config = dict(
    attn_scale=0.177,
    init_std_down=0.0132,
    lr=0.00114,
    lr_mult_o=3.0,
    lr_head=0.00449,
    schedule='wsd',
    decay_fraction=0.314,
)
MLP neurons of a small language model. Each row is named by its layer, matrix (down: output weights) and neuron, and shows model dimensions 0-127. Each number is 500 + 25 x the weight over its row's rms, rounded and kept within 0 to 999. Numbers have three digits each. A neuron's up and down rows have the sign that makes its largest values positive.
After each neuron's rows, "fires before" lists the tokens most often just after its 100 highest values on Wikipedia text that the model never trained on.

L9.down312:500493495475508539550518477442530476532480490462509541472505535459491501501505480510494552517497519548536527507534472466516515520517473517519519511531495503495459512464496475536485477523507465519463515503455488506537500518446463458535481533514481494484521492497526492517524507510538515536510461434504501507536483495485495489491531492507512497546477464483521505491476511516462513507518
fires before: "s"

L10.down106:483467503486524548515511544458477497484519502479495362495505505497487530538487486455524475499507485468487531517500518528520492525517532501510495492535506472502561495449514487479501496478484505485470455485514509478502521491523522445548481495503515503504518507464540526529498486510484465486507486489509488448523508557544495489479476513466523505466516479495516471498504504509523504513506
fires before: "==", "The", "===", "1"

L2.down230:464480474504485554490527516506508466505516532494487503497457545516497485500490481515486543499479518462487487492517508461485518513488525520486487509464525480515478481490468515484469505494537456513460481484508478442523491523469529520527509475462542476464477513536455524476471503474499472513516479513473510514460497484503492469524475448506537536488501524514484537503535479484543490488514
fires before: " "

L5.down147:486534473504540517494484521491523488469465495515467497486530498488515500509493507492487489459511514492495464481485542489498458534551437491503526471485517471483538508508476495490441522467523531488503531510455449492499494490456535463508504528522575474516489493460499480521466510467484532456550526477462532460517494482543461511481484512521467474483487492507515511502559532498538486472521
fires before: "6", "5", "8", "9", "4", "7"

L10.down253:513518500487518511501483487435455521488447481503494551491518499489497518518536533458507498492491479498472488469520494506506481523457513478514523448505504515479438474509501506492513461470528511494492537489494513497523516535523476553531525535518479518509500495504539512518489483464540454530493490492484528450491512498548510502532471537522484485517492517532498493523471501498508506488564
fires before: "0"

L2.down219:473548504530479466485507489488509486548511481518466473538497518535493481470525538538477486539515504587461501525497499438546503493500464493488469500474499468535522535559472536476522503497503544524478458487517537506513530505477453508535494500469522506537482528526484489541486485501484518505478498505512490508478516488516515513479498487478516496433469544469511504488501478481494486504504
fires before: " "

L7.down21:465504499475537494518503519524515540483498496482487478462495484504448494517493488493527484479474500426489498482486504524500518460502498472456465475528478525485468527514536494518483515474522458503535461478477488477488498489523539521487473504539549489477467466498515443485469527486497463444514484495540506494514557483535487495535475510528535461510510506518537489525496495509485515501502
fires before: "0", "1", "2"

L5.down87:477491466496485525514489521475525418510524497491478532493499512529501503452533493490545516575512507513485532485517479474496508519453531530489498480482478513518452492502446516485473527506522522533484551520519512496509536492497492513541524496493473519515502535511493508491469462494505513513489477508486520501515507469499503463526511559482528532495530467526447500500555507490533487470485
fires before: ",", " ", " |", "."

L9.down31:457522521487476543491487511484480520504463492500476457521528472505444503498520530500497474481513488488524477491514532484508477481471467522497502501522510511500437508534563498529494516538481542491499496511489464501492511499508514553474478531512484450506519476519497509515516567510485537524528479484507533511470493501496504476471520502544496492487478497497498505533473469493425530512511
fires before: " the", " ", " a"

L5.down192:535525454486506473534519485464528489485497523516525490494516511511495495506470489494504498494467467507480520521521509517488448569506509525493523482505494495532510542483513512485528475515538517538548520507498460571483495512486492501472478526497525462517498453495549476494475547491508488525536512484521464518468485463499536509487508505503536473537527542521524479459513560555521475485475
fires before: "\n"

L6.down20:484499544518491469470460500478501513544490504511517498487473492501497533477471540481411493475512505520500480481513526534544552478514490516459495490460480487485476523548567559538520482501462485519469472523500477448479506480532473477462469489481478502535498528525512493487530534486479502500513491529498498498493504502551516499473488510522513495509468495481495547496481482485495494489479
fires before: "2", "1"

L10.down153:501436479511480486510503473450466496499525526477509419499497456513519509518489486525502490469459501549552532533528491507510473502507497508520509515425488478536543468490460526510496474476501482471475497541518528500503464474515508484518507507458505485511479513500497463528499473522458447509531506516504470487511509553513512527486503498504461496489485524529496494510495517509492493492534
fires before: ":", " of", "=="

L10.down308:472466520481514485500490458496497504484550496529461525493512494491470458493503494515499533531485480501498491462466447462542512498527511441537519497497490496445489529506429487509513530513498517489506518553514490521519505468449498509548495460433488524462495445474511473521531465490510469487511481472452499506453473520494442515506501530464479499501498529503504467497483488537546504507498
fires before: "s", ":"

L7.down35:499482518485516463501517499508478490505500477499468429513476489513523515524525502508517468504440477544518487477522476465507533483522482488498505477507507507448438492492550506468487492485515479501466522510494483504510510545479509502535480487491555494514485536514504513552501540471489552444491488463485469502453509499465519534491496479494533507488536492480472555475491461495476478470555
fires before: " ", " the", " July"

L5.down216:523500533517540461528521511506509498473532495473517527515494489514503508543552520494531515489458506464488491506546503531499474488469512464431487493475486528473451485524557511484546475526466551491514524474485474517495490512497494505464505522488503478524511515524470530484459483502483551508529474515504487531477464511541509500491433497434463497494514513489476495524523466466546466517499
fires before: "\n", " |", " (", ";"

L10.down304:490539484478470459492510478523458465496456501490461485481545510528477520505511441502527527507487517487515531496480531546501524518530462472495477479536459504474442507503479476497492545469487480490509544492499496472482509496519477511485535474522529524520502460533548490514476485479494496518519517503474525525513495506498503489499552487486478513510472533497467514525469475478478464530495
fires before: ".", " of", " in", ",", ":"

L2.down268:533471549481494503492528483533489521519503527565499348484507453500534494520478492484474483482514496533531501504486507473458516496502532500484505488483488514514543478488462482524495489472494485506485475467521491529473477503522480503517508488497482490488479543504460498481479528439507475487494546473501492480496498486481512513500537533533498476449507488517471497522513474481472507472495
fires before: "1", "2", "3", "8", "5", "6"

L2.down251:454467508509515499463481558528501503501496505526473488523524507509509547521504497510513534525472514509504457470520517486537490493498506480520446504481522559516477464503480532541510478512501498476484529485475496481518499534494450497479480489523443516490521504479532468508496473527505532497468472503523524538532494552505469472524484502486478441510489482493492499489450461492524483511492
fires before: "-", "\n"

L10.down283:494502512516489385485515565528481514474479501490498488481505477497486513499508495470479467511508474499533482472477463509472514509478488508512484490500534527503463489507548504449549441525494515456541531455462470513490523527521531514474515524478518503493512500489494498511472512487467512492477461517502524516534491563491502459491507516528495504483505490493519527524509521479501517492467
fires before: ")", ",", "),", " (", " ", "\n"

L10.down39:477484492450481452470480530498495498524507507500500463479516497516521522472464466510490462482513548459493530493467473538513515520509480494474516488465491526505461485515527501518514437534545496495524503475532531505512471509499503519515475508556509531517530482532428509470505497465492495520462470484506402487486523532501479505538483463460492491503484523500491486497492518493508498499501
fires before: "9", "8"

L2.down80:518515526489498514511513553463504470483475506485453448496510482510506495504518514503496489510503519452543482526492494490503500494513485480519529530488514486502525520487530486538549542515460484490507503462465479496465482443466480566469525521484464518452486486501515520489519526523535483506492500485462484507477506481491472504479458512493557490469526490550444475487500476520550540515531
fires before: " |", "1", "0", "3", "2", "7"

L2.down212:473482503460523533531471481520477502537544502501515460531471486532478454488521463536493554480482542500512466514533501512503500499510502485477470478558511471529440505542487501488474445497490524491515504488475531511530478492501494525486498514481505518496506522566499534503492499463502478463518488504510479512487461464486506493477485510490475558500495516444497508527484449520498466507509
fires before: " ", " |", "S", ")", " diameter", "C"

L2.down61:468514529510478523523524504496498532481508483512501475479526510534519492431513506497523504475474460444524501534477500439501539523499479455498469529479452531477420493489468503509471506525504517525498521459522484547507495475488479500473467532513519496525511507539481527509468494448499505538443530491506520540484535519460514505495498490459498474518510524530507460481475482523484486490521
fires before: " |", ":", "\n", " of", "s"

L10.down20:496481481520530495497484497487476521507469517525473516496456503503485496453514533520502518495479526485495453465475509547524487508491510507503486493532505564508490482503457499517517454495506522500534477474493499485496527529559545495492480486491515456483500482523510484513489505535475517458509485459452581493504488464538466543465469479519556510523509547448538516491500509504480528507507
fires before: "0", "1", "2", "u", "d", "es"

L9.down280:492464541488529499514532478509513530510484513511513526452470471550476530493512466531460517545506488542509530523493484476510509523583487518493494444516500526490520491460483496509507465454487529539544491492499517499471528469526533536504460572513487506548470473510504490504495532524492510483511538449523512514487529507528455506515499498517501516511467503510486469490505505510492525503471
fires before: "\n"

L2.down83:504472484524486516533505504518468495500490551458520492552515518523519497504533481510481529473506484448505514514491509527519460468512474512485457531522476522537459472480521501523473448497505484493501500457496515462482511516506534561471511512484471480550520470504520492471497449516543496463523459526486508497513469494463502485552501482521494509454571487484465495509504461500506470496486
fires before: " |", "\n", " by"

L5.down227:482462501491506493491500487499454487488450495516511505535448513452476453511550509525495459500476529484502493480516465510486473540477520473473472472494456501492454514482492546497539504521523464501486475511516449512489480507470501468483492488480508474534435487517485478488513519488454492489499470527460495466508483492559489507493519490514530454497475500467510515499447541530524482471482
fires before: "1", "0", "2"

L2.down164:500484490490494452520522473510532516471498479516524487532483511514499533519509546509536510451484511442524520486503523486467526494480484489482546526510482500507488491510526505524554552495479482486517499502442481499491471509515475514503529502521530495460522475467466489486508499487503496500448517501496509498496512462439497510498520505518551509504473514507479473485531511461551508559487
fires before: " |", ":", " (", "=="

L5.down263:451494463467513563498464480491516497442488553540479472490490514536488509547477481526477550554499506510504481492519520510512463522515537532514468517500498486510476535506485468529501509506509475508476500460490506490473490525462435454509490474518493500496509494489515500508548533491492486486528509488463528445497535480480469504503449500484485502508497519490441478501527514515476491519482
fires before: ",", "9", "4", "7", "8"

L10.down184:536498466505525517522502499529501464527471494516545538493457452526512516506540456507499510489474462476526492533479509537523498450500493500494418469487502509501520537508523568489503528529493475533506508549472509508555498481493513538512486487471548517477478493522501509469464516479505506490491496531495467490500493492552489490508513535495497500509529493535532500538521506504494518508468
fires before: " (", ")", " /", "0", "7"

L5.down255:510489515493510487454499476515503490480459501531515535532490431489512538491530528536495481497486520544484520502505518533514454524487493511495538516511492551485428506456507504486477492479503513479535516514533483460532496482483487480530500527486538471521478525520511487462486495536446496482514560490500494469552512485485516462513530529478522536452504468482489483482486500461490481491533
fires before: "9", "7", "6", "8", "4", "5"

L6.down244:497502512480505486521572489493517470502481496525492492524486506477522476507475490481459520496500500485507493516510491519493517522543491520532514452522501445486488487523461453494473463476472519505556516484519531512502479469525504513517486530507493502482518490437487468560520507530467519556518505551526492547476498477464537508503512491507495498505514502514483463500493524490476500502510
fires before: ".", "era", "s", " |", "ological"

L5.down48:475506534487480463463550524525491522493451475540508427502474520510478471509494504526490526481479462519499497537511475508519536492473493470500511524522513528517488508465486471471485419489535485472519499487516488471488471553485441489524482483466520506563506456477508500506511537479538495511482468515495513495486482473463517490503510493501488526445507506465513456508522539478507493468508
fires before: " to", " by", " in", " on", " from", "."

L10.down238:524539492490536539532499475497500489529520532502526434496520504497503481512496542517501498476519496525501477470530472507495454458485450520479509505537476511525455510501451486518509472518466443500483501463498553538466551445523491482510537531513475480557461535489485525551489541484492506548506476501537531511513501533502476512468494507468492518486511495505484493494458465508524489463511
fires before: ":", "–", "s", "ric", "W"

L9.down14:553509507504498506498514467469517509529497500530507494499468505460483485455498527534454499498498500497515502510519450526480499506504520453518507483506507501520489537541564568535517517480548496492537501526506447491529489552474500495490535481504503474538467507511561486549490527490487477471505482511496495514503494516530497528488506498518524453513473516515529474483495497522533528459524
fires before: "1", "0", "2"

L5.down103:510515452464463520512554534486477481494534511495520504478491496516485525450523492496525451496473540493441461522488459459506473487454491505464510491499520539501502511494509531483488478492479529445533493503485477516454539510506479510515503503507513537500465487495520463529459511487522503444431521493474474515491487483477490502458490472515512486478481489492470531499520504499479485524456
fires before: " ", " |", "\n", " Apps"

L6.down194:476512486478467445503510474494468494480491521492490412542471553507480475490469527527491516480485490476533508452535450458503491531508547504470532487478521519502485511525430522537521497504470488483525528442512544469501451475496490483481492494510492506511518494500546481516477511505489508502511499517515476522453518508515494471519505499512495512536486504502521478519534483514469476532508
fires before: "1", "2", "---|---|---|---|", "\n", " the"

L2.down87:507509482561541429527484517486503515484496541488488504474527493519483500458524483523499484498466537462510500501477485491535501497452501522488491508478512487529454480508556488491527521535544485520504518473506508510511498523508495475477557506500479476557541479505524527477517513475474546491519521553501507458459521506486479473459543517489492465489491478503514474510506463509526488484450
fires before: "\n", " In", " He", " The", " It"

L6.down243:502495490470487505505471475503485569489518526505468551507529505502508515482495471483492504492513523520488504509538467507505468513487481528497505502487448440472481528510544479540491520518479505489518499525484478468515463478496492465497471546531522454513473529498532489495484509504495473542517550528551446532517503516512488507500474540506497545479525510526529469486524496505472487430504
fires before: "\n"

L2.down121:501456497550496485518487526531491487538450521497485514530508455492491515499503528512458466523471499504493530490510467479506542487506483513513460474455512539495420562518498522521461514515479499566474509490499518506495487492533484517468499479478489482519480468505500500464502506526475475459500470495504557494468516474535519495522486521475506558494498499501530478518508510490505446490509
fires before: "\n", "born", "A", ":"

L6.down233:507493504474517483501500490508492487514478506440600492520475523471500491499504498493526463465544525422535496499490477531513490480527531485432516480494533513487496498527496527464531541487477503498499507529532482509508484492497527492493501489490524444477464485508523488506494494532499510496559508483492517520534535481523493472505526450521499524516460500478478450526502523442526507517527
fires before: " |", ".", ",", "3", "4", "0"

L2.down58:487518496519489480508541471495573494494538492500486391466459494524519484479540479523493493517493481532508504511525508492481495459517514517475473517476505461512489490500486484503528503520477527479472508487491492496508490494500462506516482483488534546499513503502493522482494548519450461540532494536462540501477464515485453490490501476527526513530474492494517521500443514494533489538471
fires before: "==", "The", "==="

L7.down243:471486506522484536529551507478512487502489533441483525488495488516505502537507519478509497508507488463529511469509487501508499517496488486478473514479507523499430474540554494501531501482500511512488417465501509466461501505504427520476505538476496468520511501541513545498517515509480503529492514465483447485472488507487529485492530523506504538500520482451489476535481496493508450508562
fires before: " ", " (", " −", "/", ")"

L10.down180:508481493524468483502506478489507547508487488501481521482506534529485514529502497460512524500439467572533528497511483492448480489494451478494516512481491515564501525463487523458501517481510526502517473529481492505509421500518517493519513522478507533470500450502501464512502509483510449500452513439492528480522506474503466495455507456480529472494508469481514463477470479469503504498493
fires before: "1", "0", "2"

L5.down296:502492496478497514537524501534537489517519534501544448479503529528491474480504517475521487500494512474517519462505525487545542514501517517502530484498499516553527480491508471445496475458510502474497463460504533491503484564491527499518531497508527481513559508536480494465537512506540494491460462522490517508514503552505458503501530486493532547482511528512505476519530495469507499488525
fires before: "0", "5", "9", "8", "4", "6"

L10.down239:520489494481506497496464491476562512487478489510511478503475510445478521476499516482528514529501478534445490522503454503500453494454474500545509513484507452513472474421500556472512496507484487544470464549518514521514461506512484473488533530495518507449475452526515484493534483479470498494471487504476514487525493503508506476513482499513497480468459503470468505521525495510513509492479
fires before: "0"

L6.down148:472501528483505489462506503438462474480493504512494461486474534468497506516538475519508490533506511502532496543523471511521484454523475523494531496497434524512485510496525497462514530483476461495490503450505491493503508428508501530500524503490493482474515501514497493484531459449493509479503495530515506470504488497466485493508477544490493489482539542488525486549507500501436511534522
fires before: "3", "5", "0", "2", "4", "1"

L7.down104:530506482522522360514524484512474498480514501449479434471502495513488489473541506499500491517492514417507477466484496492503475507518485514490486495488478493489411507500531512514501495527463521489498473485512516501508510494521486517521498532472505475533500437482516502483513540529466511511527499509493512496513475480504540538521517490503494535452514478495504499495510539487484476486488
fires before: "\n"

L2.down150:475483490504473530520465490553506517397528525480479482520482545522478566489501532527521480477505501540496502474565497452508509506501504494462514500488507481483488470555509498509530510524449486489497479500496513535528504488479454458448514514479528512514476492534532527529489471498503512553476523470500512518481499515491452523527467517486521502489512528499490473483515486463518488483506
fires before: ":", " /", " to", "-", "s"

L5.down246:496529524519517515503513530528498479490492494471461522488504457484475492513521462522554519512530507452515485483528484532541513458526558482454478507469478503507498437484552502454498496498481486479512544509530509493495514548517499473498491496459568540495518559504536493490501490504500490469470523492520514503502507481511521508500502490467529503521502486515504514547483516480546530442493
fires before: "ed", " of", " by", ":", "-", "s"

L9.down319:518500500521457482510475504542524487507479521491508513508467444492478506526536519531479504530485490521500503499509474485488506508471506475532497546502533506505419491520473529539477511530516523482481506526495477489536483533511537483497545494483490503475481493449508487513493485541487485533524496456458518488494519438503505470503486511455536469483489488571523482511458484478552519556470
fires before: "s", " ", " III"

L5.down27:498533455483468480450509497486526493484501463456531538534474518518501507491512506507511510516532492453502510468496506522491474508513499491500437507478489514493541505499489544520479466512528465496555522502499498476488543540507489492505519519544485510525529482512493494527503505480503499523476491540470512449475479528495476493525486513495445463515501505516488474507512461546447484439491
fires before: ":", "-", "\n", " to", " by", " life"

L5.down226:472512433471531440490446507449509514481508468502513498516521501487470486497479521509481488487519541419494471483507482465527503494510526493504541524496498516535539462490512474490473535523488469513516480481467483505532535520520498517513536541480525480494499517495471492498507487467509498508529513505463478499497517520524489499516456510499501495491491491525453481455505511473453466525461
fires before: "2", "′", "9", "7", "1", "6"

L5.down162:506490505493481549493492492483540472481485534505494494462512497502524522487516475518509514484531550427495486495438469493507558501510505493470533522491488499499469491516556473505496480511465474506532499485506481502491482501510481466488504511480508493497480480461521514491491546534539444486471496528508542477492498551545485480511501551484505552516497474484479502503456461508502505475486
fires before: "\n"

L9.down23:493517501533478502506494489480488534527502499513512482486523560558494520510524501519490535530457517461552485490512548479512488515505516483503476492530494522490485505521472515505505489458493468510471504472528521502461541541550536509514518472541512507431492500499482487505471553465508484484523490541488528501501503527489469441456514475517537504461487509485534462520500479489473519481490
fires before: ",", "0", "7", "4", "1", "9"

L6.down313:477472536493540523496516512496525466524511527494546534508497472482467510506505482524587492497540525531494484495536458467494530507536463447486485538492486498498504474504563524482466502436491480502519492514490503477527483515479521507523529521520494517493505503464507577495493489537503498475471518527495526508511503479493471516510512495536472508550501487495469472462516533510523508483488
fires before: "\n", " |", " (", " Coast", "al"

L5.down96:498514505517498465470457505491530512527558456502446509506515512499499454456478521497508488521488510598479498487501506531512450491504459518505527486479517512541507502529509458497459497531467495521501514493475473513518495493456514478521520478518455510499494490526480494524543487470513502528453530482490466503561503477473505531505520511531489483506526500508478503506539472482489502479567
fires before: " |", "–", ":", "0"

L7.down6:513487482506474503497493483492532494488484462497505467479550497484507536476518514537476475468442520504487456453490505489474495451511471503513527489518485479469542527493517492501541474496502490447491499518513501513481470475508473513506530500461529487466482464525479538546537469516509495475505502496441551466469540544476453535513508493431484506506509497531473554496478488528510499527506
fires before: "===", "=", "==", "|"

L5.down65:517494515470494516504456455510494490518516485496492522500533514477477475483507487501499455468512514498538484538472512485520452529524478529502491479490479490481502507505521520521457491497520543507490493521485507513493464536465474490489538564504523483467477505475514546505472491519490513525445551486490507508533492516538505489536536548501519543483542528485513506525504448517478495443518
fires before: "s"

L9.down141:453506468507515512528542494508541500482483530478520518544481520484503485466518484476546453519521483495509518454465522469552485505524528521525462465514522551493502498510522488528465467509515537520554482496473499486501474542521496487520474508484508541486539541496501533489482496518519481517506457496516519480515477483525472472555515480499467538477506506510491533459513448474452556521516
fires before: "1", "9", "8", "3", "2", "0"

L5.down183:484496490529510458531452478463469524510504496514501468492462494495480510494480505551500498503530552519562494441481468478527473507471433500513533496525492532480443504523515511502498482514474463539504497492500549510480453491502508510471481514518471477551480501552489522509503497491503489482513464508521512527499518495525478496464462544525508483532518514492484515461484476487536515503422
fires before: "ed", " to", "ing", "ions", "es", "s"

L10.down228:497473516504548443498491522439520577483485479499511554491518499514503474458482490526496528512521493501530489499468461553501488486524479541485520498478490494483489522474541552505507477480510484503556518480517520511487448496485480481509457502468502491517533484540500472504558454505466492503517460491489495490496498499458482522483483500515470523508512467506461514506497485501513508498515
fires before: " ", ",", " the"

L5.down250:491484510488492485494514503497529453517509465507557466472486491490467523492551493481530498496499450487472492501473517449489500498501543524528505520480496462511492472470544534498495531473480536547495486433502514475526481475521491482505479490510538520534512496541490506495502473479511539548462501517447510488526505525553492475496457529521519507511518501491477523486503534470467463517488
fires before: "0", "1", "6"

L5.down276:525510503541519465503455500512508510513483522519482438467499443515526519517511491487559508524497483504548527515499494471462512504526489477508542510490468524514398519493522523484468505497496489504491487514495498477493505484520499472548485497491486495485521491512457483507475534499511426531506528487530469532496500512526534478514505463470487507474524505487533507486482509495490530440489
fires before: "\n"

L7.down1:493521505482509544489502463499525471496516504491498378511492506506507500517455506516512513499449478476525504514550482514507464494539509492480523493534512518486471503524494485511495512484484464446472514516467470470516481488525531470481522519555486530506497504502494458481495523524514542505474482513490503512525483458500495498563519484509456490493470493516537445447508494503502501501538
fires before: "2", "1"

L6.down188:485477519514520476551468499514511449487518473498505464523504499495453532455485495479478504506518506478524527453494500521501493501522488498506492453535515519483488471464542473499520464528546506499450571464545509488511526524492480486511503518500476483501458521498497534462509558549482501480517486444532455477466500561475504535459518483499488504516539500516504506474496505480508502539517
fires before: "==", "===", "The", "|"

L2.down309:488504494502488512495505535510483534492486479470477556461480464498533488512471526510504504524527491508488491482474522449449515469498492505506567524501525493460514486486497523531476477492508502492528508481489520472467534498505508532490499540527524514504483516506457491504516449464512522523519535520465514432491528468527469467478497543479476552496539538475481495513549503491515507539508
fires before: "\n", "E", "na", "American", "-"

L6.down132:522459495533498504511508493473472503526522510490524492464471497492502500484527504477487544549512516554503507528455530547533527460517513456485518545515507471497501467530473561481497503505492466478536502511512474515458525513482518484459548487478508541474525520502516525494490528522476511487504522541462559483486469500488451485503522506510553526517517502532484505456496474497530495513491
fires before: "\n"

L2.down312:511538505496485546480529512507514470480500510481498518482493529537490490480503505487489500477497507498480529548471460485498518496526497480475501478475519532510503513482470489463492462526489454497509568508564502496486508492516482474533559489491495484494438480534478519518441508504479507520514503499488488505523500447478500519492460452506501519510505507472493558502488486542532489475527
fires before: " ", "\n", ",", "."

L9.down131:467491492514502456514519524566445496494507494508505503499510531497506516481510485501497444492534488558474459495480539492508460538501542484478499486511534506474483524523482494485469511506488504469563476486507507492516497529486481528459492488478451497518509471511485475473532493534471562527507513496503477502522499489466481551512493460528476496530489517481508502507492515462453527507471
fires before: ",", " the", " there"

L7.down209:526501513485454507522503491496505516510504474491496401515512535495505516508525526497518501516534456528484512485469516550519486506497443495536501471479476496536461516492539474517537497514509563475495543488489528496484508481496498450462481545535501486530535502484468508444500519497524498525508536532457498515487514498506482467503473547507515509526519543523503490500508486462558487542528
fires before: "5", "0", "8", "1", "4", "2"

L5.down21:511507570482520495514544448501499499535502490424450458484486490549480525462512496484539465479497453555504511501491461516472518505491470478495512503485505537481424516494506495501432490504550468470500475517498459527494500490481514491475502475489521505501513493544465510526501499516520487501483519508519498495480502490495499517516531552554503519484481489495491514516453506538521508484479
fires before: " ", ".", ")", " (", "″"

L5.down68:523489519507531517541523474504479497486518497503529493465469491499462480512536487494480527455483502540514458544511491550504500460490499523533535518464513542490448482532489494498477501545509512513533508476506487488481525440490529493520552541513449499474541534503503546512484510469451451501506482526454488505483462497509471503474451504518515492499517492485517507525490476481548480451488
fires before: " ", " (", "-"

L7.down283:533458516492529548522495541451492525476506503510483418462465495518477526510496475510526476489462477537499476532485482520499500487528466480504454533490495482513522470471532508537512510523513494498458530479511491530511539496488515467471520519502462457517466476495528486481455501535530504513520500541466485502451475539530511537513529460475499475508474499486515463472514516523470501479505
fires before: "-", "\n"

L9.down251:462497507498465494481523512500526477503495514519548525466477527493523498490472524477493463499512464541486492497529501478499481517512511474452485482523549505449535491529454511480522459484526521471539482456508527468454476482556497512512528451480507525491495510529498469516503504487490482502506504477490506520546512487519486494520499506509530462511487511504529504551517562497554492495504
fires before: "0", "1", "2", "4", "3"

L7.down45:505486486485495447500508478501452527473483501481507390541471538503466480527477499494488483533483512492543505483482479493512511512515511535492500536480512479502474488517444513486457518541475517454540503486511474475498483485522482517506465516479530543508485485501519491510512470505515510507458521553500508518490501526521480509485547453506471539468513517498488523485476489519474531525512
fires before: "2", "1", ";", "elected", "3"

L5.down277:502528547470505503512551506498476507497497540534499484461528513490498521475490506501483509476534494514470501450506526487450494487485525477489454557483474509517425492519545487454492457524470483505499531512473506541515507470518491515495494476450499505488477470528478500485500495451452510510526543486481524512464492495478522522496483510485498481501548491503495456522530503536535467505491
fires before: "==", ":", "s", " ==", " career", " and"

L6.down25:500518473540529518522497516508531480537494536471489466547517526528498510482524503481531489516538475530504513504474503484513498556511501499528530549483520491497408516467496516520507518512456508534520506454488514490510516471481515500513507502495511506487491507487510504514502456557508514480473480488553521493488524500552462517513502530478514493513513488457492491469515502466494513529464
fires before: "\n", " the"

L7.down110:518506464540490604468469556529472467520451504447513462526493504472503496490539497508496475466502488530539484495504491475499490504512537505467517532491509496518541508498461543547514513464498534485453527504521503520520474467476505508499496461512522501482501477502503540488513492488500488532498510513514470487534519487537492512520499472516498521476501453517485515503551503487487540458484
fires before: "0", "1", "2", "7", "5", "3"

L10.down293:533498487478509491490533480504493514485499493530499437509531486473473512467460490523488517503514524461517507501520489505495521516507462508497527485525494460558509513487478501505516490488485488542553516417493500495519499488478512520508525507405463510481494476496521492537502513514519474527507508494523466531544489484470517511464477492541506516515508460493514511506517514468487480529480
fires before: "."